{
  "n_layer": 11,
  "d_model": 320,
  "n_head": 5,
  "n_kv_head": 5,
  "head_dim": 64,
  "d_mlp": 832,
  "vocab_size": 8192,
  "activation": "geglu",
  "norm": "rmsnorm",
  "norm_place": "peri",
  "norm_eps": 1e-06,
  "positions": "rope",
  "rope_base": 9500.0,
  "rope_fraction": 1.0,
  "qk_norm": false,
  "attn_scale": 0.125,
  "bias": "none",
  "tie_embeddings": true,
  "parallel_block": false,
  "extras": ["capped logits"],
  "init": "uniform",
  "init_std_qkv": 0.028,
  "init_std_o": 0.00597,
  "init_std_up": 0.028,
  "init_std_down": 0.00371,
  "optimizer": "muon",
  "lr": 0.0122,
  "lr_mult_down": 3.0,
  "beta1": 0.95,
  "lr_head": 0.0114,
  "grad_clip": 1.0,
  "warmup_steps": 200,
  "schedule": "wsd",
  "decay_fraction": 0.72,
  "decay_shape": "pow",
  "final_lr_fraction": 0.0,
  "batch_tokens": 65536,
  "seq_len": 256,
  "doc_mask": true,
  "train_tokens": 315300000,
  "steps": 4812,
  "dataset": "wikipedia_en"
}
MLP neurons of a small language model. Each row is named by its layer, matrix (gate and up: input weights) and neuron, and shows model dimensions 32-287. Each number is 128 + 24 x the weight over its row's rms, rounded and kept within 0 to 255. Numbers have three digits each. A neuron's up and down rows have the sign that makes its largest values positive.
After each neuron's rows, "fires in" lists the words (lower case) most often at its 100 highest values on Wikipedia text that the model never trained on.

L3.gate383:112101132153108152148131098183102149101137103174157171112169125157121080116151095158117133097110151141143113154161113133124091137146133129092145111107140109131126128112126149182120114170123135164090149118102144107107115105078128089140149118135149128099132139087144118090095137128128118145091136141129073144132118139154127146100108134095170159144113149168140152133103113127137133139123109135139100121120114147091123131120106087165121131082155137126109102103118098147139153162136129143167102116144139157142144156124056103132138181119165134182153113150131062117131160065158139129112125141103165108124117142096119119170144166127116115115180087156134091104131127124137102167125151112123125163130130094119107145103081102111130124126101128101112106137116095127118149091105175
L3.up383:084117100149093109139108116144083099151133104149122183133158147130145146127153134122150101123131136134118140170146075116098136124085125140107130127105156118089124107166151126153118098130120128091094096154146137114070109121095117132147157145175137123099152164109116101106096123103098112146104149101192089164127114137121169138113105142112126123137109156128167142119106156131131156128124110136121077128151129107098108152104113113167132089125152131090107105120120107103129113135131130136157088084120120148143145171162096127147111170104125148150146101139167101156129122084172142131105118154114165093147136124108131123159129140139109131116157088161161134092130116168166133145138079141092130148105127092121080150086110112141109154131120094119131126113102050122158108094126111
fires in: "when", "if", "although", "while"

L2.gate742:129124099128107117143125120114166133102098134122110141156099131120144151131114121154145118114112119142163119127132150111092086088115161113141164106132081116146101130071138143111120104090151092127114113097137163151113116114140160134124125153150156163116134131130125120102153148131133084119153170088147108129117125138137172139150113172138121104131126155104094174145164107102102130086158104128103128154129161066128116141138152079073136143125176107138132127120114132124176143070158098108167122114123161082127100095126142142116157150143083140129135101085125090137130112076133112114147132157136159145135085100116131167139147089127114123136124130129100133129161097173118154148117106153127160063099152112121101116107170183096145120119151101137120160113088134164105110112142119
L2.up742:141099145113107120117108109091138148112113163145093130161097124108162160139094129157143135114126103123171096110170129101113134104131116100136122129120105128174123140117173132131122091096097142109083117088107168125081122091119162132118115175137153154139118127129145122119102148146169096088149151087132079113146154152141153144131106157093113122112108145100121124145137131086134119128119111096100114150158124110154143123153107097119162153114135138117113110122129092105155115054133115115159130105124146088157122145151159174096137129166079162126126127076124065110146117120124113104168133141135152112127116099089134153149117062134123146118104106171119143130134070117125125171131177159147102088096153157118107120093117146082146114103172070101173151147125111124131108137138113
fires in: "of"

L2.gate182:126139084159089150150140144112125108096140097157125118130119136148098117075113150148152126120122191113118091116114132107083150118095133089118128120140109173106140093121134117157120141180126141140116139146134127142089119137146130093163079115146126188146108142133116169150132119119131137107130127185119143154129121121159131113114075147160127089207138149137116126171142104171135146157117115133117094176122124168181118166107164092121092089116127121137099124147140124089139109137116136119102136110111128141143095164125135129133082101144127131141143143106158164101161087122171082126180156109110106158168127087143130123132089166115108074102081096109139137082124152081167082146114133111118146108135148131102099139117147101165135127109126138123134129094146132075124126096114100
L2.up182:146128105116154120117126128149108134138106143144075146130110134121104118149165135140156103131103159134145117109153101124140161139170139161133086090120141153191161112068111160132136108110156135124119110129152107132148124128121110151102158112153141123095098111116095122137160131110110122131136137096154124137123097113140131121108126111095096125165116109180098149077154159115151131126118127094124136121148142133163141129091160132112147168098110129143154149156159130145112128089118144117143178117132116095108117143122121143109149099111090136117179133140120142114146145144129109105093122128122113128152075101138128086167148104148140145163152162124156058138126107138152103102122174089108107126106136110104130131147113124167117129108104106119142093100119147153177130111173117
fires in: "had", "have", "has", "with", "give"

L3.gate807:112139142109113115096162118138206110096137128125176114134128100137150127146123117134122142130101137117130097143117118119140095140096082095163109173151133127107157152093129179110105127143113123160156182124118151091094097136130151111136105125074123112138145126143158133116157096144104143174102172164114126090155142138150134126124155131152136128169132128091116142127157133151122128126117108089103121135125105098130180134129114115138107117100130121114110113134138120129121129163118148127174092127162178100160133141126144112150132178146129069097112124132090134161076112113178120148116137093102100139106100176114168109146122124106141095134118078116129124101097108119106093106107120111128149153130081133106114090084117122121107114108125139143110156131153153095104074074112125
L3.up807:163099158122108171102120116127153135164131146156130145125105158129160116111156103144107144131148112181109121127121096124150132138109133096167106104154108164109139114079127158138159091132149111133152123138089143112161116113097117129158089108145111094174127098107129132128144116143114141119132187166111158145138126104123134136103129141136133133156120083186145127130141142128116161161065121146141129137132131140145148132142118143132135114109113112159136128131151091175151152139136154146171111125150173069108142093119113108144122150134157133129156122135132126097137052127107130092125150180114144145083119100106164117114164118104166127108165134065161118178096108147133118088136151102097134149110149107139098124113096121137156087155129224101118131136161140133146164186125152
fires in: "had", "have", "has"

L5.gate60:156119087160146104132091135150111114125139129097121139111127135102116135148152192106145121155141160101118124166110122133158141114124088109135130104124119092154131172117118144143136155166148079124139094103179146122110119107160166210165133109174160135125140143147088117101134095130152110089135123151112118120154089131161129127110136111131138143148132086117117148113107122135100109092144123147134118162157132123150133103136127135085115125094077136100120132143103151144103144098103166097128104132146156111132133116107172164130153113117129093106138123144172166089114122153135136103121145128137118138102116178125106134168119119129173083130148121100133177092111122091154068116138138118109122119144160124118135108129125119109097131126138148092132136117102124083118180110095158
L5.up60:148085187129157111086099130124105094133154118111149165157123129075107074113145140132123142116149120125129129143148130128158144120148110138129129109154145130137150161111157125139098074135174078141124164129107103144147188155122142158121104122108142107128102111121101111114141116109117142148166151104164122119129166129112136147117118110094132141136131188115120167172135108165134099139099113171148099125156144106151158117126194073075180116096122131125099127153136121156121111122160150154106080124136152122173119117187101136125080118128103147124143135103109142096168150140143136084152159123134139109112111078126102164144115143135169145133142135139131099131130114109147108128104093177143156148142145132099114124095101096115112154174152128105137132115140130087114188140146175
fires in: "has", "of", "contains", "with", "had", "have"

L2.gate826:096124073133130148157148086093141084145118163171143138116154158112114105116134109116107162138126152106125135127115127124120098173128121127125106116162094148158099126131148133106094122127158128109193104098138169110158114141118118108142154115066125121145121170139104113137101148152118135171126107144122128130093115096136123121113121136131150102129119125087132104126139159126144133122110151095162141111070143089136153105144102125171109132115121078151122122080108170127077079151141151100145103095141152161131115121176122119091115109108136124131086127119121137154096139154167082144143075100124112140130136126099172163166131129132103147148189135116117076110085129138144100120111139131128144142099148078104121096150129153100096142135126127144111150169180083162130133135150165
L2.up826:103146141151135124117150124093124076148103114178116163148133084115149126143111162156094142146124138122119149144114123127117146168170144118136134129138139104164106096089127100116106100122131106105133110093107142109166123167086133150103124121107126096134138115102125103120109150120179104139161102112107138133088098098146145121086108123093129131133164100114156119124071130146105114160149138092130122103088107109131142124105111086141079147099134139077098147118129144139128087087137153096148144111102077137103130147112116112121106147155125124079121158123129148096088138148126145076147103113163143131138096119096146102171119102129115180139119128100154087115125167148165116085210106124106125088136140102088125086131097116085120124148144105147149125089147113163171151121145129
fires in: "9", "8", "7", "police"

L2.gate3:124103176142121139172096128129087158136118144172136164127116121115166106159152112146114119086156141160101119153162156143109169141142174135122141156121134142122149109153152157129124121165133093071104104122116112142132164091119159131140158116113128110144132123117139135144132163117113143186178142141099131151130128134118113126130142134096105144121124111139144140122147152125095120115088177134119128146099170171146111063125139111132116112115108121128121124156126139183130071121063114121124116132143156091099121102188106119127133142132138145146143167141114092129113111107155119076135131134074150169129125127150096127145165119092097206132129097127131156121121106119114136107128130115094150101103119110133085113129077062138159139171164113110080130139120133138132148166134121
L2.up3:089145180155154108168103111136111121085106115077123154180093096119129143146130146131128163116096136105131139142169118164152071135148166173165093108133173136155159125146172122147119137158147139112131134105115130136148143088108118109125171135131108080126131142142143131129121173124096135101163164140134133131134132100129130122167132132131093174097122093135135099086139118099129144120131171148102096127094129137149117077115115156129100145113118153148156121129139130108114145120140125130098115120130109144111155102103169128113142093132090132112102128130143131145116123151186127141128136144124120135078073116090098103166185098072151179189076097132125144104108115088133101154172124161138111130111113125113121129163117114177162107130155113111134124135112159085082134128125134
fires in: "after", "up", "overall", "with"

L3.gate652:144158116142137143128147092141153164114088152159122136155077120133099131106118096140156138141114136125108092142146101147095132122149121125134124144119119140107081107148108156094133145112110146145104136154105103113149117148130159124089119079115123113173109153113148111127140136103114092117148103116109097156152174134118145113155097134158170131128108150108067117117151140152137117145096125117143138134119175112140150142160105171142121142156103134124120153118171172182138141114116141116147138130182199098182106126117153092134115130134115118096155112133076139142107155123115123101117108105168107143163129171134097107123150112140127172098122101134128112081116142057113140142151160083154097115116120119132193117193119126143180158147169120139101119107135110169141092100170104
L3.up652:106170145153143155116145129111147180110108120118103129140133094100123125166081159125124143138186158121132122146112100153118147134150202106141152153131138149106097113122150100096115109135097161118103153087130130116120137112145138131148135129120105135152101108134122122133117131122120119129137109109196150090127109133146149111157136122114153075117135130084120130144125122071071123127131102149179138146140144114108101115114166102177159108133160124126122158165144072145136136164083122148167108111129077154156142124123133091166151176106174133132144117123160135163063126180129154125143133132083123138127152141128118107115167113129099131118138127120145100116152109137128118131161137117143148147153140136109146073124120105128112161123129100168097117163076114120122146125139114
fires in: "him", "it", "team", "teams", "them"

L3.gate6:091114123139112153094097054146129109111126102150101162178113146174134111108164113140113124162107120117145130086145148141092101114090153143102113151123132146148122093163109111119170178142156098117100117105174122120099132153148135151183113140172128122130113148134176118116144134127158127125101129134124143165094057169122120137156125157115161101105124136167149056153122163143076152105174116143149123095115143134108145140100125107096161087140150151111134141133164145145151122052117114145144125081143106151141127118095119099159101151152105091112103145128094143159113144131107103139101115155142116153146129113110127129122118124134167098140152131084130142136124136125147142154150144116135121109171125112138128118161119118132175118134124144152123110106111129140154109124121082
L3.up6:122159142090135118088088149124112103167134168129084096135124119140126081109128124130115120128127158118114121083136133124115120114108114125156158138157113150140102127152123089134134162098135107119096104115121097154159073096106148122132080135111147115150172114107161112124115117102098158089064091173150143106115102127156129136093131152132138137124123158137136133108116099100120117139205105162163134133111095110104111114147102121078106139117089079097162107108106111110162116125136133108155121098110105081126134149142136154151124180135106116111142138112124162187129086105153115149098138170145133103100121095063171117150122128175178162130185140122132139134108088137140132118126133168115134117107107116144135158092131124095108113111150147144123097124137094132143124100129125
fires in: "6", "9", "8", "4"

L3.gate548:107103142130131129125119160127134109138160109094108121140145147142135093115165109106106133166125066139124142107102120141116129100130140137096096117115164126118123111127165119113114145096148106120154174140093160095132123112122124108117144122091120127111113132165165158145137140102134147097157136112115139140083115137122109118119115125131103159106136078139108134089099112125154136140109125174155091113176128111182154101128084161113114130151138108130169102133120145154135130111117115133110102120079136131112068128107121104126123121116072144131134128123134113155100118088127102093109107094150119095122121081127091154122102133126145118116122160159144103152096105129121145120150091143107166095132096140139142085099148164131145165126106141115116159109169154082107092094080090
L3.up548:111157178136115118154154082077136122125126157147083093139102080129133078129101112142106116132154146149143133104120168120146154156159098101141136126106162126130129094162144100086126157139145146120097122107151125111093075145103123124135082061116129111122129102118112124106094168127148134110108096154158135091107123140120135152119129116138129148136117134154128122131149102117118129115127123113154130155117173107126102136158142079111128116157102128151119132109103159157132093105133170123200148132147129132117142123077113125153102151059118136089114124145119126133125162121151116119116153111090137153112081137093130093122115138100131146121150102062150135103091140083138089153101190122111124145150128119131116124120110160107091132152114135150151084106114097118142140126068163
fires in: "8", "5", "6"

L5.gate142:153086132147168087160105076167154103090120098100125167100130144084112125139125107153080172159124128159109121147131143140145129114137145131153119146088154133100113110115120170115140113086131120143105110150157089120099162134095120128115165124135126115158203149114134135120138143143149104141106100152125099125098150134114123171134138144122132109119102125133155126116083135115120122066119137109162155109105139150131086147130123221113120140155108185155096089157143143151160106114097085128107130122139120100137127142134144103117134090157133103173157130152139093130120112114134138135164112154110114161139107120092168123164120160129109125133130116154123145140143148097111116122127134123165173128140104131092130130120144117129113136121153140107144153198068096104149111105163108
L5.up142:106163144152163126119120112143090106114139137142084144090160113057098136123158106120158121149155152155108135137101079119164108133110133096160105149072134158116123149148135137176126121167113071079113171108097110149115103132102106098110144118151104141128103135070156090083150108118109102110110160141181121132116124104139164120155141109117115133158143143164114148125142130136134133124148110117111126142151116125121157106121126111140150130163149089117163130133091101113147118164135108108132123124151157080097111134130152090120136176109133149080102165063106164120124118130108119159139150149073132079119130092085148133108138162097151128116133139148163130124136109127144176182137124134124165138120129133125131168143126120143150173078127080173160132098093104128148123115136144
fires in: "after", "before", "when"

L2.gate387:100132133130154151118169109200152180150157111071133119120096112160138146157108119141117125111129125134109138088149103121080167176138133132136132134119130129118145154146131118115115129169159140130082082126153129171145155147115158099133118145187123125139139123156110137117148119112107117111129141113138140071126133150156162125133166109119108126138074120115127157131129108142135143129157123097163108163153097123137141095140097138106097095112101139132099129075120107166080133127132141068136147129078117124141094127130133123136158100137110152110111103118101142168130112138083113135146129126153141132118103152161171100135103076114130102173082112159106145123091076131152129102114148148111108115128122080114154104142153081111097132096138132089113128145074155077119138128127109
L2.up387:114173108106161147085132118127101139132079083102103096138080155095146082137126114143135136080127135073097118103136136167127118117108118116132152133135133147113101167146172115107084097136110132092125094103155147144120115116102163084144147121110113161144183158179122146164165108100102096120098110109106144108159170155172162134147094107108110114122107125132165145106119162102137101130110106140144160163135159102164174110137096153114125156148133133136135112106160113142113128086107100111130134119088148107121142133130147120112133187131090147141090133145127108119152104130125090139132162130146126119171108138113118085154147134135139115138111109127122145135124118182143114124080109104156131102104138079115086167110109122125103094128125148135111120094067161118112161110113128
fires in: "of", "many", "twelve", "five"